{
  "head_dim": 64,
  "d_mlp": 1344,
  "positions": "rope",
  "bias": "none",
  "parallel_block": false,
  "init_std_qkv": 0.0244,
  "init_std_up": 0.0244,
  "beta2": 0.99,
  "decay_shape": "linear"
}
MLP neurons of a small language model. Each row is named by its layer, matrix (gate and up: input weights; down: output weights) and neuron, and shows model dimensions 373-468. Each number is 500 + 25 x the weight over its row's rms, rounded and kept within 0 to 999. Numbers have three digits each. A neuron's up and down rows have the sign that makes its largest values positive.
After each neuron's rows is what it responds to, as a language model described it from the Wikipedia text at the highest values.

L3.gate733:447491516540501505487517491505478523489510478497493515469505522494523486475544486506504496457482532499537555501497516485447538532509505520523462533507506536492462477521508497478515472506505451503498493542524470550491504526513502455511457470516477424479491511446492524493495449518515470480
L3.up733:524539492499493484443526499526453496493518447480484492493466551510509493463514465482535504487509485544482510472480504522477502458549533525504475488488469524488425490515510493444513509442487487483505488495541459500483512561528539541526515480467479473472526503479509485459477459489509466526
L3.down733:499513543507532514496519512465552450483486480469465535509528523436533451526483470500534473488491483492486463502480552475531486493484533540551488497493486496523511491483530500505517494555534489499504461498502477499474485532502465536538503562508515543510481502508507520541504547474524534508
Table separators and word completions. Mostly pipe cell separators after numbers in stats tables (e.g. −13 |) and semicolons in number lists, plus word-final pieces such as Bir-d-s, Min-d-s, th-ing.

L2.gate181:523487505492523515477507495473520477470516461516522486565504476461465498507468469523501460443506585524519462462471525503486508518485449486488509497525521511508515538505509475496482550503484516491491497461482505481512475525527542489495476486497503491497519479484528516533530445495499492480
L2.up181:513532460464501486502544539486469585529471496543511455519549490532507492506500460503516462478475498526509514450532522489458461495504481493498492539485497501530486534506496480509465514510562512509529527467512522505493531521481500466491498477537457476487494496487519471509473478517535469536
L2.down181:479501467517531546523548465457496515491471478458509526449508572509493494525516548491493462493528447526486506459488507496496484491519521497493505488517494503488478488520456531492476459531484476534487533453546468470528524480515510480466541485510528499474512472477478511485519504516472529530
Structured-row boundaries. Line breaks ending table rows (often header rows before |---|) and infobox "- Key: value" lines, plus pipe separators in table headers like "| No. | Title".

L3.gate397:511493546500518513479526511519563500445487496470480487502528505498476467497522496458533538499491470533507522501427506492508514462485470483533500510484479476459486489525499511509483526483506518481492492498521497472505498506510572469527493483501497535486505422475474515487464505465504456524
L3.up397:500469432492496530548506491518486538476496454532461516471498470520535431531517486521523493519484501521491459491482539438481485502494487494487477492472537488470512514500497523482461504498516497484518470504453509513488554476473507531478538518429554487499511507494471486512530501538483496457
L3.down397:535437546484492507479466490502489540470516515503483448496490548548504493523540495504487480522436456564443557494518525481548495482462454471561459503454495553493488500521453542513518490465508521519468486501513496500483510510503506490499471483520485505482528484490530541511537505505516495495
Table rows and word starts. Fires on the "|" opening a wiki table row after a header, as in review-score and award tables, and on early word fragments like mo(tivation), st·ud(ent), bra(vado).

L2.gate356:539507532515511478488462482495475528506482483497531491500477508470505506517495523476494490506513575495457476526506507539469498494508488477489508449548492493543517486538521537500458517518507522508498464480498515494539513509447503530477518502483517478482511508483517452500499549521505504510
L2.up356:533506551504521517541489477508497478470484497483520509514469538533477497479483519457457497476510504518543493506463506463463525430493470555511507478528494516536499507493513493474479451480492514504505533429513512456510545538512498485520468453498491530498508490487514471475515501561504480476
L2.down356:476490471497560504492504511485485486488538493482518531484470509461480495507506518489507492529469533490419471505508531554540465488530454462500436479501492482487495502484465500499477545476518506489494488535556529533533483472475473498476493517513507475536505472514494474515513494473479556504
Mid-word fragment pieces. Short word pieces inside a word split oddly, often right after an "s" (s-c-rubbed, fas-c-inated, N-am-e), plus table-row line breaks and closing parentheses.

L3.gate248:459496488487494498488503510506490485473498483499487468516468486479509492511538519508474494499466504512491478496438494470490504546454464504530503512503493480540519522485544541555518483481486535514462487516556482482513468503502561557500487487491522456501496483515488463490494467473499527512
L3.up248:465472500515466528517523422473502486525471530543514466516515535492484517515520483473508484527518512469529546492507514473492459506481504514548493509567483507510468511499486512522522513495462501488502511506528490484489510499540509514488476499453499507510535515508489526492484486472526533561
L3.down248:497488493495457478520517491480506448482492506479454499531546512522537521469465505458493512523524522505562500474516492523535475512525520532516483514517473525468466494468518522503514454511526447526498515530496538516483483495475505508518491501487470515548507571476483536518457510511502520482
List-joining conjunctions. Fires on "and", commas, and "as well" that join list items or clauses, e.g. "schools, and 1 college", "NASDAQ, and"; sometimes on year digits in parentheses.

L2.gate1210:503518519515520479537468538544555475456521524508500460516508503497476517499489533502456461542482502500518433528515557491490483466489474495526502490532474508536489495474500499483529489471518539484480525491473453520479476484459464476500495480496493500523496466483502502525473504493516477487
L2.up1210:521450519483481488557524455472522506491476479534515549481544502467489521488489471481529471520526498502507474477558480497530511525479473471468477530502476533523487492433492497493497547511470474483493501515473511522501512488477487521484531476522525478507491500543505527451538525474493531516
L2.down1210:500489507497480546465539528462489487506518489527491464534521498518481492520470498491540484443472527492488520520483479482496487497470547532484527503488538508507470570498535481504530484532501521449430514515473497521525472503508500504504484493469499505470473501476508500535482476521450536461
Number slot after month names. Space or first digit opening a number after a month or date in infoboxes, tables and prose (Born: 15 January 1919, July 14); also "education" in "Early life and education" headings.

L2.gate331:551531539482475476536513516503516487520488484483498497519485506505471483464499516525498498513495502529486500516482516507510523514492492478513520504491463492527505533496482513509517501527520492498489503556547501497523519487501540529480527518544435480524462471501509453509476465492510519491
L2.up331:493514485530474478491499433493536459525486508480530533500507512485477456471487523517462512527482517536521508533486510497487506510499508467524500444528506476528500500503518496538517464489516481478449472509530502470507475500530554497520463493515483499467487476495551489508522470508490528512
L2.down331:451548464531539485520424503501497502535560527530508502491486511496491526505475546498498492478517484484516449511469481534511485497492486485495499486523499484532529509482479511504508499523485533460505533504536470480472503470539555539490486472480514493546468489438538499529472476518479504488
Line ends and r-fragments. Line-break tokens after a sentence, citation or table row, plus mid-word pieces often containing r, as in OneD-r-ive, bar-r-acks, Abdel-ra-zek.

L3.gate1306:446492494573502520506493491486556510471501514499500487510506473513461505518518513537503491507431483510455482453509537507491503527494487455506512504450502506468496461489507491513562501464461487461501490461506525541522495508455519485492475479512485485529507480463544485501509478490514476514
L3.up1306:512510534512492454473516520479534483492503522499495487524488501463465488509479498497490498516520496532475455523496508486514508489482469471502466479464521507520519470478541540490530532535503517481470464449491505487477516481529510469513528497471507488528496459494562475482443523478516485497
L3.down1306:493480515508520450428539453525546519534484443518489515474476493513502497513517516489500529502513499477515494443507489467507453498457532475521546525478478521481515461558407503507531490473447458476510512487472502471517513514491444471529505471523503482504505470500522533485522462505522503470
Ambiguous word-start pieces. Short word-initial pieces that may continue into a longer word, like Man(iacs), m(acOS), ome(ga), One, Time in titles; also line breaks after table header rows.

L4.gate1235:472478487455485520486465536489511483465460489501507475460495459511463497529508560518536514491504523461492479464479500510518485494506495501494516484495461507467501507512507539517503505462528544464514488536494482502503505544520517502499536501494471521486512517498517478574500497525487458497
L4.up1235:515450493542546481518527517536534513502489458496512493487541490504510516508515481480518502476522527466506502525522485550498505488519503473509506497503519515535451481493496436525475506503481484490501484514495493497501483536469497527488495469460540486531509499482488515541477512472502483522
L4.down1235:477528510499503495477506494466533475480543489430509520492501497524507539474496519521473527530502498507494474488473501481479527516485509495517499561500476502477517495527491520514488547505492527535473504469521555499475483463498499557513543503520519545484527480501473501506507493532480498540
Table cells and word endings. Mostly the pipe separators in Markdown sports and stats tables, often right after a number such as −20 or 1–7; also suffix pieces that finish a word, such as -ic, -al, -rit.

L4.gate1043:513496475529493478501460524502508478476545488440543506487486498444522502516511468525478481474515480525516509487486524498518514486507473500480530524505486517537473474479504517507505519478511486552500508473533502529508484493475514497451520489527476494493458502493496500471506489464501550481
L4.up1043:477506521507526508513476461534553510489547470467539474460493468524497496498526505521479526521498521515539520479479537505527536512484487506514458507548463532507473480551493537473486503526498489518538474519503476431507453498493510505491495546498456464453523502471508529502513523486510469481
L4.down1043:476499472477521504522467485503503505499525497526511529509488504476479492525502529513456505448508494488471487495499524536503464512527480551505475468501502509470508496499502548547508453496517477495498485476538496427492518517476504507522482507515513471497447508530457514522497494520421462478
End of proper name. The token right after a completed proper name, usually a newline, opening parenthesis, comma, "and" or table bar, in lists and infoboxes (e.g. "Fulton (", "Stennis,").

L3.gate651:507508482497537464472481500469485468517478459542490499474515450492516468513492506496523486474500488516481512501444489539512509551484508470506471496505472453488506460490517481497515482503476508507471506552526506441503503537493506486505480528503452504497491487484489462479471478465503479501
L3.up651:519492521516504506538516485483463516498487490533480511487541465467523493495497505500478520482505512467529565544532491498535545513494554493500505499500503468465458485470510536479486491503558526531497518520506513482505474515522556489522518489496507502495538516490502490512463512424534508527
L3.down651:514500504508480496471515510522508480476504507488520483519471493514516479461544495474467507484514495503479490466522473504475454505524507535501468539545493486472500534479493483519485538512464510503505494485494530537433511500502457521502500533549489503484453474486546527542507536537370485453
Name or title endings. The token that completes a multi-token name or quoted title: closing quotes, possessive apostrophes, and final name pieces ('Seven', Newport County, Valley Railroad).

L2.gate1219:510515504534488533540510499510511528518506494460515469545513486456510518476524557514482511486517495522490493476467528548499485438505464491503483468478494511476498492540541454492495522504490531467479512454525494511475467524490530493470442512521522521477492467488496489476475491502539521493
L2.up1219:467487524534523567532506513503518502494519468479490511529517468502471505573487535523509486524493483485500458502481484499506496508485485518501462506520540474465515479471509506537529503508489466471512458461488520471510503493470503534498457534500524512438506499501479496571492492523482528508
L2.down1219:484487550482516490540520464501496489472468516497527511507483509485501466513492461496551489523476495493467477484474489472514470543486511521523490506491546517485504511505529540466500492483533453500576480519521513431521525473563471504508471487488481522471510512500441456567479508490493501485
Word-internal pieces and list dashes. Fires on second word pieces just after a capital or W start (Welsh, Whipping, Girl, overcame) and on line-initial dashes in infobox-style field lists (- Language:).

L3.gate79:502500477508492520501504490521517508524486480446469503492500496522507534457530559508509488530471527489468502490512541501506434503507494497495461488445467494503497499514518482481509482495508489510518474499519515522465494580521462503482495533526495465468516466539526457504484512550485499513
L3.up79:497468499509494518520515510512491479518473524517509493522505460493495520493510532533472490521509485456503557549502517492486468490528503561500529481514512508464500500516496489495476499496551465453486493476482506490517509487499524488510501465488480508490555504480492502521562526470482458477
L3.down79:506472563491535500499460508504490536460495578518537457488532521464475483513499439499507512490508479452529514492485524522522498482497491503479520483513556484524499490489512504476486497495482500508488513462478520511543477458496483460513501524489532505515501514478487530462489497463487497514
Population year, word completions. Mainly the opening parenthesis or first year digit after "Population" in place infoboxes, as in Population (2020); more weakly, predictable mid-word pieces such as s-na-ke, g-land, c-ur-ling.

L2.gate474:492491465527523479498531510515529464525531470464512539491499553501492491519460556478504479491514487515462473483474458562498514450475466499461502509494520516476486493494546529482532478496491510514493479519490498484520484527502466470495501532471506487490519486503479479505499467501473476506
L2.up474:500492518467457517525514507558524497460501496528518551504486498509474529509528522483494518516494492533497492506517513443530505474460507477518501499519496511542523502497477520461484441493464492485496488474500482464522486450484466489484460512501509497530484518509539523522493536533487502468
L2.down474:552492491508499463532499471515479466523508552509516526486526494501522452505503502466542526551515465508461508476479505511542457513553528468483515481533422498524503523496514488501459471513497474501541505483469452493482505521494478476479525516534514485524495513503533523496511541503389488475
Word-initial fragment after break. The first letter or fragment of a word split off at a paragraph start or right after an opening quote or parenthesis, such as D in Dunn and R in Ruhr.

L4.gate1059:510521540511476493482511561473492420499525521515529473534484524468474520516513543543519528492481484501506517474528511496528474488535539503505516524528491473521501492545496545490505489524540512513506474481499507503517486546496498432467504513546472519524554520499489496513517536484515482516
L4.up1059:477511491471520522501496486537524506487470509492486476491504500476504509476524529479503514523458495508427451490472493507520486445525517499539522475506489498493483453459476503521462485491477523472501462501573515565463532506485519510550522477500574455540472502556463476519475513515494518511
L4.down1059:517520523504475482483477559489507512485509452511492509538479471492501508490496513546496495516534513516533505529511490501492521514503490479500507516513444529495502478512503519496495530502475488504478493536463477473508501524507535465467495527474464525468506450494481537506524497501535538496
Season years and place-name pieces. Mostly the en dash in season year ranges (2013–14, 2000–01) and a year's leading 1 (1860); also mid-word pieces of place names (Darm-stad-t, Newar-k).

L3.gate1327:520522502550501508462530530518553487474492444493525504550533548529479504492513512529538500477520539484461477528496497508543517470454496513555552559500506530494470492506507522496514479506485489507491498509486477486451499527519495496485516478458462470486497495525492506466504523540476533543
L3.up1327:502514511486488457494488554483504479500524485511471490502506527481488537543491506520523493532512543520504475500533521482553529512470506473507496544501495457533548512477493519458500501527486486487513482495492487507488503503504465529513517506500442513520452463486480507531526495577520491537
L3.down1327:534529496490480487531491447528506530486479525517500509508513487594474502546512479461517538516485497519536489466498512466489497491511476532528491554536491537490477518501517516478474511511484501490488497470481498519518502491511468502475472505524492506571458490471507541503471501540401508515
Word-start fragments after heading markers. Opening letter pieces of words split into fragments, mostly right after wiki heading marks (===F, ==E for Etymology) or after an "in" prefix (inf-ected, inf-late), also table-cell digits.

L4.gate1302:478465503491473503498489511525491525491452488518466492483532517479495521525471511499515460480462527498440469513488505471541468476495490516520525508549556482497441512523516549510475533476497545493463521482544499482529505549517500448488514488498581470503463505501485496505478464510511503516
L4.up1302:528493507495502548465520506456518494497503449533528522497502513547487512483509498514532491494502544484509464522476504450555477503496467499527468510480498484518502489492506529488482467510530534461503497554552513480492471496495498515472499552515506553507488504515540491501467487481509487511
L4.down1302:503483525469550466474487510482506469495481497498504492516498480518481524542510492490542499534509451498463469439499489484455457511496527509484502454484476512502531442445456507474486530499507496524490453494453526520497472497494514490528504478488489443511483504502507497470487491510510519586
Possessive apostrophe. Apostrophe before possessive s, especially in names like Women's, Linnaeus's, Presley's; also inner suffix pieces like -tion, -ian, -tic.

L3.gate1134:446550489539518464471518517503579437513518512470506485520513511501520476537463534517451484541498498529498493516525529518511466545519513490507523497504450507512501511486492521448492508476476526480508497531456471538532476512482478518490486504506466468504509494518506488499515465487510538524
L3.up1134:479473461478480517521486506521525493497483490526503539506493531468479524514493497481463518473499534482490502521455507524524472494468515503533499498526492536491511501542479483510524453519443470498489490476473496509527479468544512514459457455461514512559515482525475500467487491521495495536
L3.down1134:459529486493479510457530517519510509494500491457516488495500530489491459525497480513470523532449493535467513497523508450520496491495495504475522496532454533496516474512516537516491518497487497507539502479469498507476506487494484484521463556464500524484501497493528497456494457464474530500
Year-start digit. The leading digit of a four-digit year, usually the second year of a range (1911–1926) or after in/from/until; also some mid-word pieces like se, us.

L4.gate932:481491469563499527510491536482498484471466528525511464545542531462428503568493478490523519483447483476470496530469479554505513515480500521494518531524519504492513460526508499450489476505495478542468496478482518520516523453489504485472451472487485485508523463532536510492479481480502521496
L4.up932:522450519471537523475536505530493530469509479494533523492499467471487529524539532535500530475459518517484454516518525486514495496531507511566462518488535502469486460506486529508471488481477525524480487479529497483504531509495507492503478499471511463471490494514459493530534474509493522506
L4.down932:510445446527485508470468483502533530526492491481497533510546474454480524516545509499510500487465470460479522513502529485490488493470489461461483526505461483512529546501515500534456476569514501499530475512490548542535533477483470539487516502528522486473463491468496528508499522504513543512
Entertainment table and genre words. Tokens in entertainment and sports articles, mostly table cells, headings and genre or award descriptors, such as Television, action, pop, Best, TV.

L4.gate641:512494518487485483507523491485521493518555445499530492473499493503520454468498527476498550515448483538474479508467472523454494494463474493549487499467502467498497511483522463479540458474545518503488519507495505475489488548467461523511435504477514492506472523478500481562505461505480496485
L4.up641:453467512502501480521492514521524476508451552535541504484524540450477491499518523524512510486486477499468506512477506455494463480516480519533509519482533463482534518488491456463493468471466510491490472449496506507507495491508467471510462485502518539511489527481502509518495484486471453544
L4.down641:513485495526509515519473483489531501484494487508523488540457500458486512525534464487440507517461482501464491533492555491477507526522551534518514492500459488543556524487541498482485446518478503490452475503491519550538484480509483509472508517495484490497526506492487489545504508502488516497
Word-initial fragments. The first piece of a word split into several tokens, right after a space: leading year digits (1 of 1950s, 2 of 2024) and opening syllables (se in sewer, seal, seized).

L3.gate848:484471516518517520512529492492462466482536516487478513472497502513468522473504510497513520539481498502512508509512494496501456530493524468521513487464498487484474495461510504522531493476534502484459496565450482498535489476540514534507522498508512530448475485477528518510571502487491482500
L3.up848:518498463496457536526490487514523534473512526522509497550482488505491543507532485508530473470511532495520508492512510505471481509536497532438500491492485499492522471492508439456495536504540530469478508521456521520510492533501531491499474508509525482475527503490494474470524472487492500501
L3.down848:492519473512494497511473470530520455505495522499557441531479489490555490472441502526531504469492534499561498463445531506518486512532487495561469516540473490526475475505508510510481478490448477473546550440499523525534508501489467518454505471482474489501482564493500478536409505530523524509
Table cell ends, name fragments. Column separators " |" that close a cell in wiki tables, mostly after player or person names (Hartson, Sutton |), plus inner word pieces of proper names (Vejle Boldklub, Benth-am, Brajković).

L4.gate328:449494447512461495540488474489543491466460501506515495507541464469466488496513497521480416519478498519504482455511547486533490498515476487478477492511474497512498521443532471532508483483463508495465494445529504550523532478476507535476467477478525465500508492477486453490488505504529569481
L4.up328:485458448483480548478528504490485483475522496558519474517490488516489518525521519490548493514474471490491500454467498505558526484510482471526524475497487535498481520506482443452488492505501526487475515491529492507532511520492501484501442479551532516525531487498490471512538458549489508463
L4.down328:490507459502485488474508458471463520539479468503486490522491527513538490538479492497486492477450477503483521479522501510485511494435481502486537510551527465545547487506485492497532525462473525504492485485478512461497506521485536494481483467499493522480481451452535495463486528486556467508
Wikipedia headers and labels. Words in table column headers, section headings and infobox field names, such as G, No., Personal life, Born, plus scattered mid-prose word pieces.

L3.gate305:490494475515487531496492513468542486503541529463462537483544459481485490468517509480476479522485515455471439496484489522481453458430505510534530517505483489516527524519566477485514505525458438495449476486526475552481491500510505483522481482530503515494522513496516495503479479467502513489
L3.up305:520503482545516454476459513512479483483496482513503467519506507476514489493509446503512547530534533540497495458455479491472477536528476500523552471460480521461477507476511535508492494514514545473489529586502537496451507504509486522486551478476543511489467495497517465512463507473480502472
L3.down305:500509482498533471447500557504510520462543476483525513491553454489485520492529466487460516531502530493475496490480519480448472521462481496525528503519502474525514513488490541456524534450489483515490506503497536504472479485491493573497508508449519494494510483518510500466461512513570480486
Year slot in dates. Fires on the space after a month name or "Month day," just before a year, as in July 14, 2018 and 23 September 1928, often in tables; weakly on digits inside large numbers.

L4.gate163:491554519565494493477514547516490459476487550466493490512526500513502482469510456483467522492499467502554463497467521495501528460477526535474524500485465519498488476491499545515526494477527473534489573507538470486502498516512529510503483507538506526455483490500471519517499544502512525489
L4.up163:489481481545519496518501494532528467470458512526479500481523495497497502508484498459476462501493508471491490486540521492490518443495543540543465499449495488539526469473541465513512483511520504500473491527472459506413492484518527502500484504514445536513460469503509499496513506489497505530
L4.down163:486489490505470479456517512466498503479516511536516488532495505466527475464513498470515510522477499461495452507483504464512498500554536499505456496522488515487452503496479481493488493504519444500440474449492528488508476532503456520541480521484498461519521494461522523508528485479486498470
Second digit after 1. The digit following a leading 1, as in signed table values (+11, +14.6, −19) or years (1902, 1993); also weakly, mid-word pieces.

L3.gate232:516491505507508507481512491465470484494494496483504507482519492488475532503494493541536526479456509491480505515533460520495517468463494476490509482514481532464508489484511504503479484498503471536505473482514476520522530464511512578473485502462510460477487501520526518539516477518513510507
L3.up232:527511458476546493533487462485449545520515489503540494465491476541507540499498500450494504505514508510532506513495506503515495476493488515507491444532492497509485530546538504513478482514495489494485450487502502521484491514498493492522502489502508512547481528497507513522436510466489492511
L3.down232:484521547479515495474485522507464476497495456505513480489467490477458482495469567518538493464489474473510524492506503538514477484462517474534506534501479503507504497477498495507494493515545500521462541488505502498523472492482480480493506505470515538551489509492488506516474506497537521525
Line-start structure tokens. List dashes opening infobox-like field lines (Genre, Country, Revenue); second word pieces of capitalized headings (Ir-ish, V-ice, H-i-atus); quantifiers after "made" (several, some).

L2.gate169:497461509488529502511527534484492474475513523534509522525476562499478469536494522509504458530492556526498501493491513493501479523466482496503539515504479487477479524506504498461505522473477499491480509497485506491490511498520457441496509490468481462513490480501490498522490544488498455513
L2.up169:486530489464473510547523512514524521465538514530515524549486501518504503489571510532492516517500500501546546479483491522496488515493450518513508502487449504499521469506485488519503482475443499479512515479496513515476483494544485520488492499473479477511470520506471443478461572513537480478
L2.down169:452471492525534480492486483491506482519569476538513491460489505504478465481512504482520529505525499526506486500544490542524506480456489501530502510479494508480483479470440504490518528479514527531512521495489487496499494523469504475535506503532525466474532520553531502480477488502494479512
Re-mentioned referents and scorer separators. Nouns after "the" that refer back to something already named (the film, the player, the series, it), plus colons/commas before scorer names in football match reports.

L2.gate581:453491459520504472492545466497535494499542483484511502460476542446501524488537543514504483505479548477460513498447505513499505540491497474535523477546506458469460492525522550512509498518505480465451506487544525507482463532493514485533508497479486508478504492469485490509479484485491520510
L2.up581:490480473544498493498491486538495511490475494506503511483499514439536483524520507516481499520483514505467512479487484523481464527519530546542500477537480495538463498514478510495513510507486467520493552493515452483491473497471513494500469489491503489505487504493523521515506511501469513568
L2.down581:498504537543489508509502474543502498564465460503476485527471522523490474537505480494513464486507481475481475441518475537486493461539476538510485507447494465526488504476530475552497520507502512532503498539505472498503548492507528508453529477499494502481501484481527521507501490509540521499
Clause and list-item junctions. Conjunctions and punctuation right after a long finished list item or clause, mostly the final "and" in lists, sometimes ",", ";", "before", "while".

L2.gate310:490466519467464473487470505521503500523486494466518517492497502484531507498493501494488493550500530487446456495483493550494490471502491516527538549494478494551493513484498500471528502499514529517509486528507522478505474463537503519495494491488504497471534494480479504509465499472519515454
L2.up310:532504553486472504505490541498470531524511490488484508492472513464505474479480439476492485497498516520471485479419549510539496504499501513526512482534504514504528473477500450492467514535541544500471518494450494513502577468453503497489490514503508473452491487468509533507479488501491496493
L2.down310:475483504569510489485496521502540449479504503486476491472500499499542496486501494497503530445521523470521488491523526474486536505467473511483485469474527471477471483480494443514523471547492471476531555563510508515484527471507494444489499474511492477482541566461502491490486490501487500470
Mid-word fragments, especially d. Word-internal pieces that split a word, mostly a lone d (Bir-d, Ar-d-s, wiel-d-ed), also ri, un, tern, plus closing ) ] ".

L4.gate571:525492496487505537533519486520564461551484513473487491509542515506493503450495491483481480516482523462476483482532494453453509495495499494520478503520535468508514562466523531534504525475516501550480485521550486549475494524492495485507520466474542524510450492466518486504491470483514509518
L4.up571:519516530520524480480472501503463499504536552520515516522478499496467492537548501518495507497477443466494497504493481512503473513471486470532528475535523446506498460502490489476515495469490439505476500496497540522510522555517476468516508520525499523470502515540510486466535485460481492486
L4.down571:494499513508498510504496518493499497514498517517536571495545472508501498481484497566472504558507501502444511499504486427523492491513508467480487520475518484485515496540523485500497559475471524472514527517476518455420473532520488466476457496515513536546469535490507470491449480478559485510
Formulaic template continuations. Tokens in boilerplate Wikipedia text where the next item is predictable: film-infobox dashes before "Language", census phrases ("for the city"), spaces before numbers in tables and scores, and word-initial pieces like un, de, Re.

L4.gate1286:474483498481515486485469545511525483527508493510518506519468491480480439503499475500474462524482546516461504462475522539480499518480520479507515559522483508521488518500531513503538505491494474468521492511475476524507526485495543505512467495501515460486471488526485484511444477452494515482
L4.up1286:496518565501518517437501465475479521489516477509515501518535482501498485473503478472481551457530474461522535446496491516490492521508486543484466508486437511531525522456494514461507505477511503512466484505454494520534483490502457487491509531509536513533507501481512483498510502482469493493
L4.down1286:451481505516543462499481505515465499496532529518511480504520449479520508550475474452511514522522503582483528468531489451457501527546510504503522509509467459511458446505485506487498508511498516519512530497508504489539453483491543499503509518483525484544456463495479460493471502467550530525
Space before a year. The space token before a year number, after a month, a day-and-comma, or "in", as in "May 3, 1911" and "In 2006".

L4.gate103:472500491490517516511494477548478536459484470483506467503525510484454484512503538508460458456459558492469507479490533524500466492476501498505514478493528525557498530497514460443507494538481549471477491484526504509512496538496505482488482509459501493466502462518524448516537509516513503507
L4.up103:505491519519522513536515525524506467505521449503447469531529482513506472525512549493514467533478525500491493473514518491518546495476454495449449547508523540524509493494486527486469489466495492523500488471469500508511476486480537497460460535512493472483549493477555466497522447503495480492
L4.down103:516442455510537521532486497513477530482532510495466542509512475497490482520503495464494482502502496481552531464530478462473508535448497521479508488459500537474499510487472533509532483541525493532493526545492527493486474455474521531519503489474514491544456508502519508526532493522518545477
Table header line breaks. Line breaks and pipes at the end of table header rows, e.g. "| Chart | Peak position |", or after a colon introducing a quote, formula or list.

L3.gate1284:511530536479496488557514514465523513506526528498526536537502509514470479506522467573475448558468486474573475517537549496535518475463451494510481539540448495516463509498518481516536531428487546536471491510515498473532531493543487540479506489501531461490492501496471547494485531452490536488
L3.up1284:477521527512498470502519514543503513511494520472516549520469479464489497505499483450508502447505515506483490497496513488566474473504490515501509541531443516508489500481474481484489515535514469491505461469519486514521522529480529458488552534514523498463477497491516521484473538521505492513
L3.down1284:504499509486500512480491545485537475504505505485517527472497471487494530493473543477500493483525472486502522540476514553450440523503529483519488493457474496505504473504510519536527474481436510501481465535479497470495463484503501489509510497508503509497484475481509481495504520503440522501
Adverb "-ly" endings. The "ly" suffix closing sentence adverbs such as Currently, Previously, annually, simultaneously, plus line breaks ending table rows and list items.

L2.gate426:459485473539478489514471558515538478515499483497517528489484524457535488464494500495467452534506481509502494513517545532462475534475518473548519519493507505495552472480559526466532517489465501477482516520456474485469489531521484492483504496514478494530511469501510476497525469531520505516
L2.up426:491505498462506485483540475515496478486485553487512526524511524480507482559474533520508494435539486509500509525496512474511505437511527470508491474454522482525506531554494518515498527498484525482497520472494467504549513470518487504507478535440525474477476477485486503521522481496491505482
L2.down426:512513457518460517436486484520468523516480509487492496514491482525519473495562486462468567524486486461528503479519498471501492521491499522459488506490473504487479502543544522506484471478516488499508517498466492463508473515457454487488510493485504498507493528469532503519496493516496499526
Word piece after prefix. Second word piece of a word split after a prefix like con-/de- (con|cede, de|clare, de|com|pose), and year digits after a dash.

L4.gate408:474502501524491507512510517493501513512507478457513497541518476474498513501472481527476526537458493490521434499488474487488540475447509464526487496531465473533521504475501488485523468460483529514457501525509508505499511518513483462479508554501564495514454466507518479493497529498502519462
L4.up408:454467519489505478525506462482495472468511494514498479539524489508516491503477495489510481517477542515506504552495478492497535540496493498557530531476527469551470520461498499536502517500474525460496512506516486475460540524474466530511503475561524505508491487517510495496487497516499521509
L4.down408:496460457544497514528436500532482512471448473499547474482518477528506447498489471497465505528477493544520536498493552490527491510516486535498527504470471476520441483474495561480514494523517481547474488522490507502491543506473491520508453456475529502487469444494522495480495520521498461517
Wikipedia section headings. Tokens inside or just after Wikipedia section headings and infobox field labels, e.g. Early life, Production ==, the newline after ==Career==.

L3.gate1332:498502507482489504495552490530551515493508509525493542516510485498471587488501528553547468509484516510525502486479518504463527527517469483526510505489466503531485505526532499513483470480490552537473563478528516491492481488499485498561470503484511497519497469505474469459483518553524501499
L3.up1332:524498517511464494459489515524520479501537489541481486453473476503544490503460542492503484519519487462491521505456533492522526532534498475479490495434459508513493549499483523495495535471489504512512508521494498530500500509516477476516511573502484488528496445521470554504486472505470518499
L3.down1332:493518490544498490503498500493452501511517494506503481507522482489483512531514492497479488476466465518534461437473454463538497475480472514455495502525511486499545505505506491514459473553486474483486510468516531525501506495475465463520497482456519488481446486503528491552473477484540501518
Infobox and table field labels. Word pieces of field names opening bulleted infobox lines or table header cells, e.g. GNIS (feature ID), Opened, Goals scored, Start, G; weaker on mid-word pieces in prose.